Part of a small language model's weights.
Architecture: RMSNorm before each block, rotary positions, biases, untied embeddings.
Training: a variant of Muon for these matrices, 6788 steps.
MLP neurons of a small language model. Each row is named by its layer, matrix (gate and up: input weights; down: output weights) and neuron, and shows model dimensions 298-447. Each number is 500 + 25 x the weight over its row's rms, rounded and kept within 0 to 999. Numbers have three digits each. A neuron's up and down rows have the sign that makes its largest values positive.
A block is one neuron, or neurons of one layer that tend to fire together. After each block is what it responds to, as a language model described it from the Wikipedia text at the highest values.

L5.gate179:525471528496483538497522535497512453503468479510520517447516484489481491478499514493490549493511467489478516489475490465482525471502495501480554474532532433510492469508490472526560532498519498498509520458518492520523532523489511514505543482459433543548504492517503525516515524501509496502519509484519501510518518502506513547535490479467456483460499494484525494501474502505518526485464524516479484458487519472503497458514512468493521524512479538506512
L5.up179:489528495524468453507483515502509542460534504477520496444526487499476470526533510535530517526512532465517449479457505499494522495537489474486535513457518477468526509569477507479508513486499463518507501499488484525504478495485534502480470472456519528517473517490473465524500476500483552439487488513452466502493497481471512475525486529476499469521518547531523494466477482512507508500515466505444518497485481528509461528507498490480521497475533481508546
L5.down179:482467517493502512506510520518474477498513493502431552522524491512511486525490505476493498498505503521475515565537502491481449491496505476490503493519538462524517466531523479520502478495517514488499508464500520499480559517504493517510540517542478547481483507494519517481495524511490478558473500475541477500510486525520493559514469464520499486454503488489480537524499514471512499473456510530509469500485525481518547505501485481507510520542504547417466
L5.gate382:492462466520482499541484491555463526481526546509540553497531505526486506547496528429482480473527497471502508506508508536503502507538495523465546513492510534518502520508483479492510502477516494471474470502492460492487521460481521520466489485440506497474556512455467504494465535501471501486503477511502478479512520490489492517523468515506465511488547462499504495528486495518521430513492485555511522490501475522507485515485516462475527514495543496538491
L5.up382:500521507487497526509511469521484466509529475523518532468486469484475492468515525509499488481472476521492493495538543438512553519464454513498497505505490536480489519546535491508506519527505468501535522505514477489489515502516533510487497497434484485478476499531476510475539490481504545497452462532496467457459483502505481556489433501501474514499476499496462524483486496510491508510491558493546549498456484514534485495487546462513503501515497479491482
L5.down382:502487529520538527479489477511509480471488468496464513480524533483499512446516460538513492528508489517534494497539500536523517468487559484481466519496502470496532475544471514499490518499501519528498498493517495520552500487523480497501490505528477503544491536486514498509512495500474487518516502557546474513493513473504508473511521530524507494457494529485535520500507506503497507517522492472507494473486497525510558478493440525485526482485496527477466
L5.gate588:522516528522500490521504486495489497482451483486483507515504487484507477501498466576532475481514504526513484479519490544514496485507515520512509510493510458484531517535446513559533496495562480534452542491495466499492507484484504494524511478480535509517489477508472483510498513471509464492520463521512509494502518477441470479548485545519491457519509474516493500513503565512510475530463559557477477449485471486508456495510483518494463489508520537475499
L5.up588:560496461466543521507443483488466452529498475522537463487509483454507515493472533508529507528528472472533514459488507513563508492471480516514536501499548451478503494471510508458544547498499474495485464526488484470500542503475497494510503488482506521495500545503506469450557498520460527506505471480511504470507478531509479536514494486489508505485503491463515484482476561508495472488517464543478482479462515518521508514517505496505501480495523471506535
L5.down588:490475522525465495490488505522501476556548509494485499493473507534503504516521530460464516501537502524491482526497483486521489522520530561464497521471488503505470506513487526529503462525480532486469476504477530519492534443445527514499511521507464525481512543547530486462490461460520498557469501454453508526498510496478538525509517439465490506514509527517495540492529536523497499522498494484495474551478507507460525497529487518488508535531480527478517
L5.gate795:483499522450492555511523471533502498482483493511498472484439477468532526486511540469492507507493499500514473531511488523499492476521482529476491558541549466519463477479539483523473500470533484506511555488477499558497472498504502456491494505489484479529493497494531472476473501451458474467493474496473521494530468528490525522512499527426498508533492512495543485477510535454473480521495493543529511472482488525514458528488519485497477486472545524463524
L5.up795:471496487482505484504472508524511457467468458447500507490493457497511538517519516506518513462485525467473504543498532486488547480464459510512530498495512525480525475523500489521505484491514511489476504510487490545472498525478464462512514571529506491497488482467500473499519550460491473514456508453520499470523505485515497497538526459515561530491483525495507485457476539495487500501541494484500523502495538540528438466475553438552513549497488491466498
L5.down795:473466538470497509516513469532480508505547507488503519499449515525504520500529528473517485516444528470520503487479541555463512500467492521516482531535538465534464526519480441479500543471509497503507451511499542494490499468500484490490516496504490468500479522483516476531477495422488521444544505485546520489522534527490489538523511462457534488496438508530471485463477508501524499533519472499493503548492524495455494462534499461506503492494518493473525
Prepositions introducing complements

L6.gate379:545519518516546459523502527519489465487478488491525527491485512446516484469489517491504508505503523468498486507517509513503569499475464447522502510520514485520483495488490486492504527519510508498531518532492531517492523506447489469474486468511478521566504505474551510513515475473474508502474509496500465492448460488581483481485493519530471461492502482494434516499486514507467537505449521505556541529519483508450471552510506460470491492532483456502529
L6.up379:512530538516477484512483499503487515544514501496521468530463482514547512480469487480474467508501495534528479497472498543475506491489503515462539484501479500507475496505434514506522493527541514454504538474518469488510506489486535496529487503479512517505511532455493481507501481474459511459489498523498487501542473456466511475476522451490506506492554504488529519475532507495505511535507473532583486504456557491531514509555481545460475470486492479516516
L6.down379:504473451474575484463518457498539461522503465537538480511509480481525485496493490520522498525503493540516523457517466515501509516436514502495466506500512523486459455499533471500489479511494525522491494515484500508503519475483502483460496526492512502494490503503500504500485494483526444497521518496464527504483487503467536493482516442492518507487493504520499505484489521491540556503460476514501462552525456508431504509515535524512473494450505511519516
Surname-final word pieces

L5.gate40:487486578498520523559492449509506498492518490492503514479484519511485513474491484490526453478501489478491489514481513511478500499489537520535533480501513485510521522529474485473479531484502553505509514509496512536544451525489506547515480472449551522476470520533524438462458519460557506466534477522478468444508516521473510467461491504496477472538486493460507509536523513491478477555462494492483524481515517518548500481445502509454484508482497511452543
L5.up40:500510537439484509528528512474531499482500486508512483498478509538465539471502503480491522472533510500493500496422496482488491516509476490500544470512520508485500444480480500498465457503502485512539459524521478543472518519515503529521498491473501499443533519478500470447468467504464545505482488488480484537457480518489512484497506552504527494530516498551498498480469522497504474465502534503474547482512535518505461499457480470438464442482508504511498
L5.down40:501491509477508533504484493530505482518494468492486496493459505517447490506496504517474480527526509497500489514435507508532495501536541513459506486491514530503508477496476488549488521472488503449438489533498470523508456566477454517510441510463516497493562518486526496467512504515531511512474522518517512489499486505475540469541508538480539505501563521519532498503494502491501457545496504513519545509517499508471487492487495485474507495463533518485443
L5.gate403:529515544516473498550521487463504486537472494490471498506494487509512499495493492465499477516493556527565476516467499519503514465505495471569508502528499494485511503510486476483532498501488484509496532498506554513514527527480491545522492477487507499510494529458506520467529528516464497495539491549464507496491507505550462483537525483457491445437472532491498466464475534463508496526517496487488502533485476499499462519524536500507526438459415528482497
L5.up403:522512485537520518512568480492481481489494466485497521538546463491523535553464533544516487513534472501486521492456473505487495529489498479479481516500459501489512472508528495451472511514526502496516530490470526510473535501500522505491484501493542485538493477484501518516506482513499482531541491496464454497467493478469494498534466507520529516471503491514483515504526543503562527535535545525535477536467529495483484470504512476478490488515492493551546
L5.down403:522525493494543537492496486468513558520468482490523542509541492475517502514475516506499521509549483479529527534449495527545512489477505546516479549512522492404520504486554555515508529459527472486524490508484494439478493493517513518507453547524531517504474483494503481495519495487476487532528531481480500481520470509513513470464471518531536512478459482508476508457527493512494520490516492518503479501517519481489512464513526504470488475529526526527484
L5.gate570:514514498461514497528513503546481488489503522547507527478470509509494477513469494501508499484509569478503489503524534503442491547444493520474477512548503530461450469475476523514513488469517474514511472450507521499554514469481491442466519508524515531507483529511521493483523482493496491419452522513470500519527506466493515445453452518525493526441457479521482523514480517494516516486526504502511503515487508442519533489497542456498460499503520502462484
L5.up570:487485412474561499551485503520503475531496516507492512532467543513548449513506527503509526475483525529515496534510512468500498478557522494477529525472518492479471462495530449504545475451501509478552515512500465512479470527468513515515466546495501483524469479538492498471472485483494441538521506471495487436485451461508526458442514459514520507473497486542506503506493491516497490535515477538492478456474509497485493466520532479488474533525518473463517
L5.down570:493518488533541481488503556542498494467506535538412502547463517509561508518483511516526505481477502495513479531473503485514501512528453511497504513532507513499492488511442511460504483502478514500515472492534469475466491541465524539529466481536506509467495520452472520494473482510469510487529462515486521569498524539510527462477524494490492493487494496491510488519467513489487482531519519511474511478482515540502543499532560496522509493491531523540573
L5.gate701:476486560505488548489535495512529505483509530533520492539500546520502521490515486480485539478489482458510513487460499532513549510550500522496487512482482530514499482518490485513473449522519537457516520496462538446533466519488498531489471506529524506573530526474487479496502493525497512502526460520488454432515503482487539525473488520456509529497516516492477490445510497510466466546480542511481506519505510477528466506520468497513493486456474505497496
L5.up701:479506502588486500459509528492538494477495501519497498508474509513497492465492484504507540472523538481494517511462487527486555530504506457473529477546529522517466520483522520509445511495517509498489486480493459500492561481504479494506483490530515512456530504473517522507475509520489546489496539479428493520472525467496466495481481519534493488534489488487524497476513516524473484498506539505545493534521526461507479477545498522547465512497464522502494
L5.down701:514514495512494506520526521490528494490495487517520529492505549514495446501505504524522496484519529508484522494503515471497527509502505537482525473513508527501479528506450559479510466459516499460490479502518503466462548554511471536466520511457538456452528510487527515462496506509524525489450501482500444524508508493485509489518503480528518508535507530492489511461499520483498487475522525500522492503513543519483472513502492513534466531511452516474491
Section boundary markers

L6.gate75:469482539542498456539467496508508471480462446520508467509493502485497445498501501528484541475518528478518534491489462507519488469559497495516523508504467480508494513479474492494506506474500502544495526505480514500514475465507517546473466518471513483496492521476491531497509428498475530537527518496453478483454499475494517492463501510471511533465522509468513487494485480486524479542521496511500506504526522510465560527526530503458483495467516548543474
L6.up75:500487521495446502490529475493508499550464477513536504481479494527506467512499542506521546482496526493498460508492507506464491528536499529482486507524502544509522501497475496440453486483493521487504506498517480529509498466522482531504466431552522495493514484529551540535505517469510489517501491521487507526523501518529474465485486474490542526504477494507469493516460505518500498482458549539487546498523509524518503493501499528511497507520486531504526
L6.down75:498505455505527515494503505471538477483566459486476520493523551523503473496469515477515511510463469523553512511491469486492529528493460458492528504491483524498505516545474519520507463444501479432560529507499486484484512528464524567482512525485464503450477478510473507523486517494510502460517507493484488548517513525431488556552501480482486478543506519535505493486498483483491495482468506462496466529519482528572514492495466491545511451491437473482483
Section-heading and line boundaries

L5.gate211:470500486522501515501516490545467440476523522506503508459498494505503470485472458506506473510511476511524487524481542469529537484461473483465507521520513513477543440494495535548479478546511487508538520502535462477517459484433516518499501492578474470503522500495496491491489516506512521481491517507485461489536454500500491494491471498487515456561481511553468501459481483502514514547476527476527512511513496516494495541520489506476548478493503490514507
L5.up211:553460522529481492512497487486516483534515456515510521534484548490473510514531478505470472464444511492491520542535473471479486555522501468517524499530515491535519519513514494495476490472492504502500515508535498549504468505530494462518503489471570503485483514456519481475467539504477467482488524466506492471520547463492508511480533446564512506466531468493497502533510505503525457506500487480514503514522540521528556486487507507435484509509488492505515
L5.down211:533505478455535499509523504527461502505492477549538493503492523465466520477517491532484457478518481491497514497454498529539531540530523492514448523483503540486500486499445446504499499444463498510511498500484522515509447490536496462524503493484554504477514471505510491503507491485490525508479502492480486516476506426518475530514465510485522491453497484503465498526508492480442494539505472524475486484516468525502498485500460516529483520520485515494472
L5.gate517:504503527494501546514530516478495481494504505488489475528463511457547493512530532498488482465516532486460520454484486559536506460519483505528504535520511482495500514503483503521466497501555507497502510515485450469480505523509559527491491511467472530565512493472527512501512519524467484533530534504526473500509480514450461457529459493517483547521481503504480528468501498502469551475516502499510465515450532453452510529548501490533466514512487508495498
L5.up517:502448512509519469490462520489523479501529489523529522533510516518490527517463491512499493520528499561479492509504528504523455562502512501528504547499471524507487520527500467483493580481481513515514497520459536544485495529504497501489512468509533505547530486522527487520504503504463488459532472506466511499489484537516490492505519483498507495544568486460481482477495566521488484481533467489485502471500508484477499513483537484529481521502501506511472
L5.down517:490482514498500496501468499500512467494516509516443501457495519520509488518487511473485504539460476517507488558547472499495459535473541458526497517520515493512455484495467475541503539441516503495525476520513475533511499494493510516467557472485524507503470526510515461518497482479472531467489518493489476458487465507512481500519519494477490472461465508449524493461523496493521459504537501505468507502493472497487490499452501492522504507471502461481493
L5.gate595:558514522510525507501471482524500479524479492530539480501512481472558468503524500475532510505498503476554481526510540540473549498521478505504558482462508542482494483523516514506509543486501470474527532496511502536528518513466494546482517505489503496511450511534499493479536511479467488464520513421492488513543506499498475499504481512496489478511519542487519542484519539495503477501518494471536484484479540489482514499486482524511504501515527501519515
L5.up595:513477507457520494502465504504476503499504496498514493497474511508450536512476519521454516516479530511525519501473476479499485527498482486535480527526468519498490549509498480493522529464470458482463532493495498503473521434494485521448514468505506517552474495536493467523507511547449488483503530472502462514504503502527539507462487501551462510512484554493491527464461499512522481485532523472511472481510492508451513509487528520453517541518486465493481
L5.down595:459507539440486493493499496542491457556526536508516492478506539543466510501454505491516491511524462475459529495498525520495500513507491463499508514523496483512497481520479487559517530477494500497507543510501528523485513478514462501500523516461537532497518493504500475486501504534427503472508488490486517491519498497451527456531413528450513492489492507459479533487482494476494470508499495494476504530504476492453521515532519515489501481534472479511485
L5.gate786:495492459476501486481480456506541487523509471523483502488520501472516464520490497489510490512482488491501514468497523519486499481493517507462474480538508520512493538488502524530509522488512521487523496511499482478444468537480474539487536547533519520465515519489492491496486502452480513483475486507517476518496503455489450474447475482446467473537507514464539520554496506507501512506498478519562456517492568508566523486492491505504495535508469507480496
L5.up786:532481550461478519520539483524462499522515484471497487514530533516474478497531460509462504477490506484490492462497527502499467480496502512483541477514454514469477517523438484499531498513438464508463526516463486532510503474504521502452480474538503486480507520541520474516481512508533510494542496497496487502553498494454558494521480502507507515557496485496490484465504510477492509511486474522490517518497504501455514582529515511504490503550520497474494
L5.down786:522536539498473536495519483525484428513515517526519514475469465484486482537544535502441501496514517518480453512528521486508480517503502499476552496481521493462526505486475499514526527475544479449499490555494475501516473479537493520515476510559500518506509474512495490513504503496473485522510546441468474468526462496517533498503515509516480523541487459503478507469508513459478479488543499500483509487529520488504497556498485513473494487536562490481457
Surname-ending tokens

L2.gate426:481468478507480528479536475519496513508471511485507458517551478511472558510465507518517550509490485501470455487514512508501493507523499514484473519471479517527509477489499532521486492485557500487501472490512486513459532528474515502518498458511495493509506462492479489521509541513502485503497473501516500514495470536476486473496474476508476510517516527505500473461509499550522508474495478535504496498510471476508516467531493515499456526492501516469506
L2.up426:516455531509506494496491506503492481485500494546453500491506512467451474499482474501533484473476496490514514491515508536524527458494533488496506433518442443485510488503489479527449511512502500519510516539518552474506509520508511511526502568480522508499510491467485499458482505486488543511516524498520423503529493501554547515468495509482497482525451546508496514484502483486461495496488490471463533518488512463512516520487535519468496525488498515529514
L2.down426:514485482510487488498551512496501503464519503496496551486528517521490513544496507493472504468504516460542478466466519468517517504517475512516501487516508515549496524504481499543499500458530514528506549496487475489482500539483480517508492527512484528497552486517512483479510484508490561476499506495507509501528473488513480499492517486446508489545519507507522554520565489508494503516486488499454524518530519497516519514500481495511472523504523502457543
L2.gate603:534528530480490505508534498521519478485475511492497473507518527492499487481535545522471513494492522503513469501513539529507547498515508459549540497547473523497512513501507507487541505539515533527506532492500501540468474526498511451495551463517500527526500496503515553518501500508486503514529502508517482505506539525506506475515470494490466516450471494509504503489478527475517434510518526463471554492523494459468479497539511483489506493470512485523480
L2.up603:523506478504488487498522512509528473489510501452445522509526483520462510518496483506490483507441489515489527512513484453530531506504430499463497542502443534490487496487467494502485513484486501524511498478480519534486530509504465491473515516532513505493539539514525458521503496465493510473494526458556509495491504474469492484538430545493501487515522535511473491492490502507481485512456467477494533486493523524500511474550506484519532533495519486542492
L2.down603:503520514535467552500472467515507523496464534509482514470541544466465529485471555525513493506498482483507474517504503507501519517538501485528469503519515513509475505529479488485484494499486502500511493502513466515531486505502505543507522479492530498546495526518516497462483503522487486506474522488477484549562505501528518499511476411473504492534457493482513462527509537488493528478516511506511497505510503523537503526489479510520520513458515493473482
L2.gate833:502505496527494527478525530527528477512446475493464492501495498513507516534494523488517457509465521484524530528490533526502538512466471461441541527502474547471470478500508498505529479512494511539469543531461472495463506503472519505486504502457529518511498492512474499467493506460496527497492518473501521531469527490561462505506454557458457527534537525513505467475509486510481494477496509511507529496498507512433496456534501461520489505481523479487510
L2.up833:472464563501513499507569542463506488493517512493497492514480501515508519506534476522508500511552450542446508499520502493510558531476543511513546510530469483511515460556513513464470488476492461497519488512444505508499519516504494551513504437514517492478531498495551532455469538479519489523475512477491514507485505518493501453493458508501462520498492476556516466481451490491493495497554514544538498535520511496444501519461487490474507520482458532517520
L2.down833:479526530492490514471548520479507482499542501467462524554524492505507514492497474526535548492545495537484499481511512492511534505488541496503514527516453495491503494555548490484444479489545496502530489493478497514548509468489497515486510486546494524478545506495544498488518505529488480467526470476574467523503506499475509513474478505532463485514440504516479447501451522473469487514502486494507515520501474515508487504491494476522528509514514518507511
L2.gate871:486511498523518477505544517525517496471509508506427498527513522522543481479475479517499556466501511493464505487519488512491491478499495520493465506480508509523488523540501468495530484530530507472482484522526471529471498504496487487509493527466499494493487528447518530491510477534507484516480546527483538512486499522525529489496525507495463470490472528533517545444535519479534456521479496523496539547469479501486464499478472530505499473510467484538500
L2.up871:498507486464537473456465466511496489501500542461505541489510550494498512498504492521543528497475497490467469465479508478479509530493491511491507453509441443464517477529520489494498516527508499506508506487502556521524491493490533507505527455513501499517500470508509463507514499498501474497474508505503470533503517474515522487476511467538515479545537497523501489525514468541524498494544498511491496535499543488439497497504499496553505489519481551512484
L2.down871:471517516533513504482511486495478513521479510532497507527487522510536461487451493567513506514504525531502476533491472480508489483481481539489562520497528479550529481523503483481498547503475491508508513507470502532487524498507540475485514501488525541471518494459497501504495451483520461482477525492544488560500509490504492503474519515487505504513518508492495503475537502507504519525537445535523543517560489531495517525525465508527515474481514539453525
Heading and paragraph ends

L2.gate373:520514485552474550481477545506510514512508476485510479508488442465505455561477553478461472505476504503477481518493486485517504523458486514501496522497495515501494511470458513489509522501501526507505449490530538549535532506518489516505506505504488487511487504542494513500524487491556543462473470450512514462510475443483484442511531491482479484499531520513509531452529483466484482493491506472494503547492502484524507502517503530404514492473527494519491
L2.up373:477526510457496484456482491503455508480511523519516498511480493529508485496484500500490519494539455510574509473491525491448519495489517474490493496501468511511521495427542508515524518507512521532545541499502485502505515504496519488537502530511508546522495496541482476479494565525506511498489521539477546455498479494526470482515505495508487480513542511509511510501516517516467449510507503482509493501509484488468517519473487467479503484529450515535492
L2.down373:516571512533493535504476508530523494492482474513496503506518476513469531532479498467493520514483495497496485521545503474525503485499493460493493467517507540525513475501459516525482463507482510484499513503495483504525483504476520500506502498493469483480518524441478526512504509467519531469467540518515551446495471460465515500521534510527489494459496553509518507471494475476493472468538486494449523513464478502493503486519512505475530544459508534511514
L2.gate418:537484517505469550469519561497479496490461513464526513476508493493503483453486464543538524464478476488481510500515501452508513489518493485472523451464518520514495514483518508511484488448491490472508459555503508501511497501557529504527499504540486530528477552484523482490459496479501491524511451479520524459491492505571488490508503518476545508508482502501466545502513523480460492518456450503481507543484502487462494512521484498496528459525477517481502
L2.up418:549475526512491548486551481504528509504518537478465499523480516458508522539506513550511490536510472535480440488502505542462495499492500538437523508498493494521525519505547509504515495480503517470523494506464467460509495492490509479497437469515461522471492452517490520506498532463479478524507461504485532523539494513537454475521505498476479541510465514539517484496520501492455483487453521514525527518511532472509479471480508476464508512498473499452495
L2.down418:504464530502483517531512495453497529497461544493503497473512482495510447499485461507523543526486482516504513511463483466518469488500473535498545521490512571500463553523489441489490488533485487516497493492506515464506539494480497463507500546490517470469496527491480479479487447469508488499486539517475507464486518470443487532507502500505529504544504525531492533509478479496525514526515535498513481502498492479479473532481498546483555521501466499451487
L2.gate637:537468482468499538518503484491516536457501498536482504554505507452513508504537516518457522494436518575482521523545526506496507479486512532482548525495543491500482485535531479474483509524493538478471508469494490524510482485524484467466514471498509481514477501504496509504544513498521557528492524508495499471550477477509476498509491504494484503535488466465508510489493478487436529508512506528498518503512523463512490508517514494455531487509475506476496
L2.up637:533493503530505507527499485533511500462481492515522499460505555510505505507518511506473497500549506500522546520507541466481515510510491486501474538492519502473475529512534495497493505456509545488466520498499481478515510534434464519496488479477503499509553486491498480489471473484447490490487521515539516483477519505471516549537504500462498498464458479522456525471504504490483519512533509485484479486491501498508456517522542469506493504477506507495465
L2.down637:498515514515473502498504458543520469426484500530469516467505527501521472492495514567499516444454475491501520500511549491517442512518486515462527518498508493488500547497501464516492511490491476470522486486506532508495512499462493504517487487516486501510523481511498537484467445476518465511484484539510509488523496515487465514528521527465485446542468494518492504530473474492451509531471523497496471493518560451544439510540486497494468533474497547484466
L2.gate778:475475522499490479532504502552479502520529497504475529524524501506530485489485526538485499500457420513509492553529514492466486520520479480473491510483491516543503511503496480509510472482534449505507521525500516467554498499503484485527477465534512465540516479541493480511484554541492501485495505503500533514493533479502446496492469547493503494478497488493497498469528503484524511458462553473497491523434542504498465468514528511516515477510532493514490
L2.up778:530523490482485520459509452500516517497502489493520459503489499517450506480514509474493488510514506492518513484495490500489508498507455544499467520433513507498473522450529532515489507479492526485489501536485490490493477463467519540495485483502496486487511486466503536483491467509522506524535519471483510537463469447483471549494481505479455503482506536533526502495480475484513550464527470537517479449524474480531462505478514502504470525464502527553517
L2.down778:505535524488479504471520502543500470504498515477491503519538506456496481505498538506502461499504421515496499510500513533506525493518463468464507471489508521507508524435498475539483470477539482508507499493507476512531546522510484522496494516539535517505498482486491544517486488513468522489503526502514517546497461503498516484485490507459533511502489511487532492499432482490515512487485489542493478531494537469501479495528470452548505501495506498528524
Name-start fragments

L6.gate502:461481504537509506548496510488446493538483507499499511509510486489510493487484464525537459556433496519496482481518515505472532545533541539501519483520512467492497535497487501488464491518485508504514516501528536536456546499520508517526538531464478499513479481429520495480449493514535467490537516486472493504503483521516485524522543467537510498501515533481488511548515520527504464467509493526476493526502491540470517524513473492480484472505508512473499
L6.up502:475480511499499539482505507518498531545537529488503473514550492471488506505473506469482500537492476472504477532528490475510494492465511508540546490504550526499499464473506505461454477499546484490500542481496474512516463538487482549471532499490492508499501482504488501453510472475523520470477485474491521503541478537539505538514497440489519488510515522493528469541489481474494519513483494469487480484544531527546518501539486494518506487495477538481486
L6.down502:473494499481528496484515512529489492507496460523492490488495492500489488496522515525521481506515491545470491507515463503487475498465531533503475497488493441494453523515475438487498461485522543514461470466485467479475526505520530494494490493479499543496469504477515456452502507500491522514490506497509501554564489515495488533516449469507500498485556553506471482461435460512463506490462511501486513527516488521505482500556451499466526504491523477493476
Causal preposition completions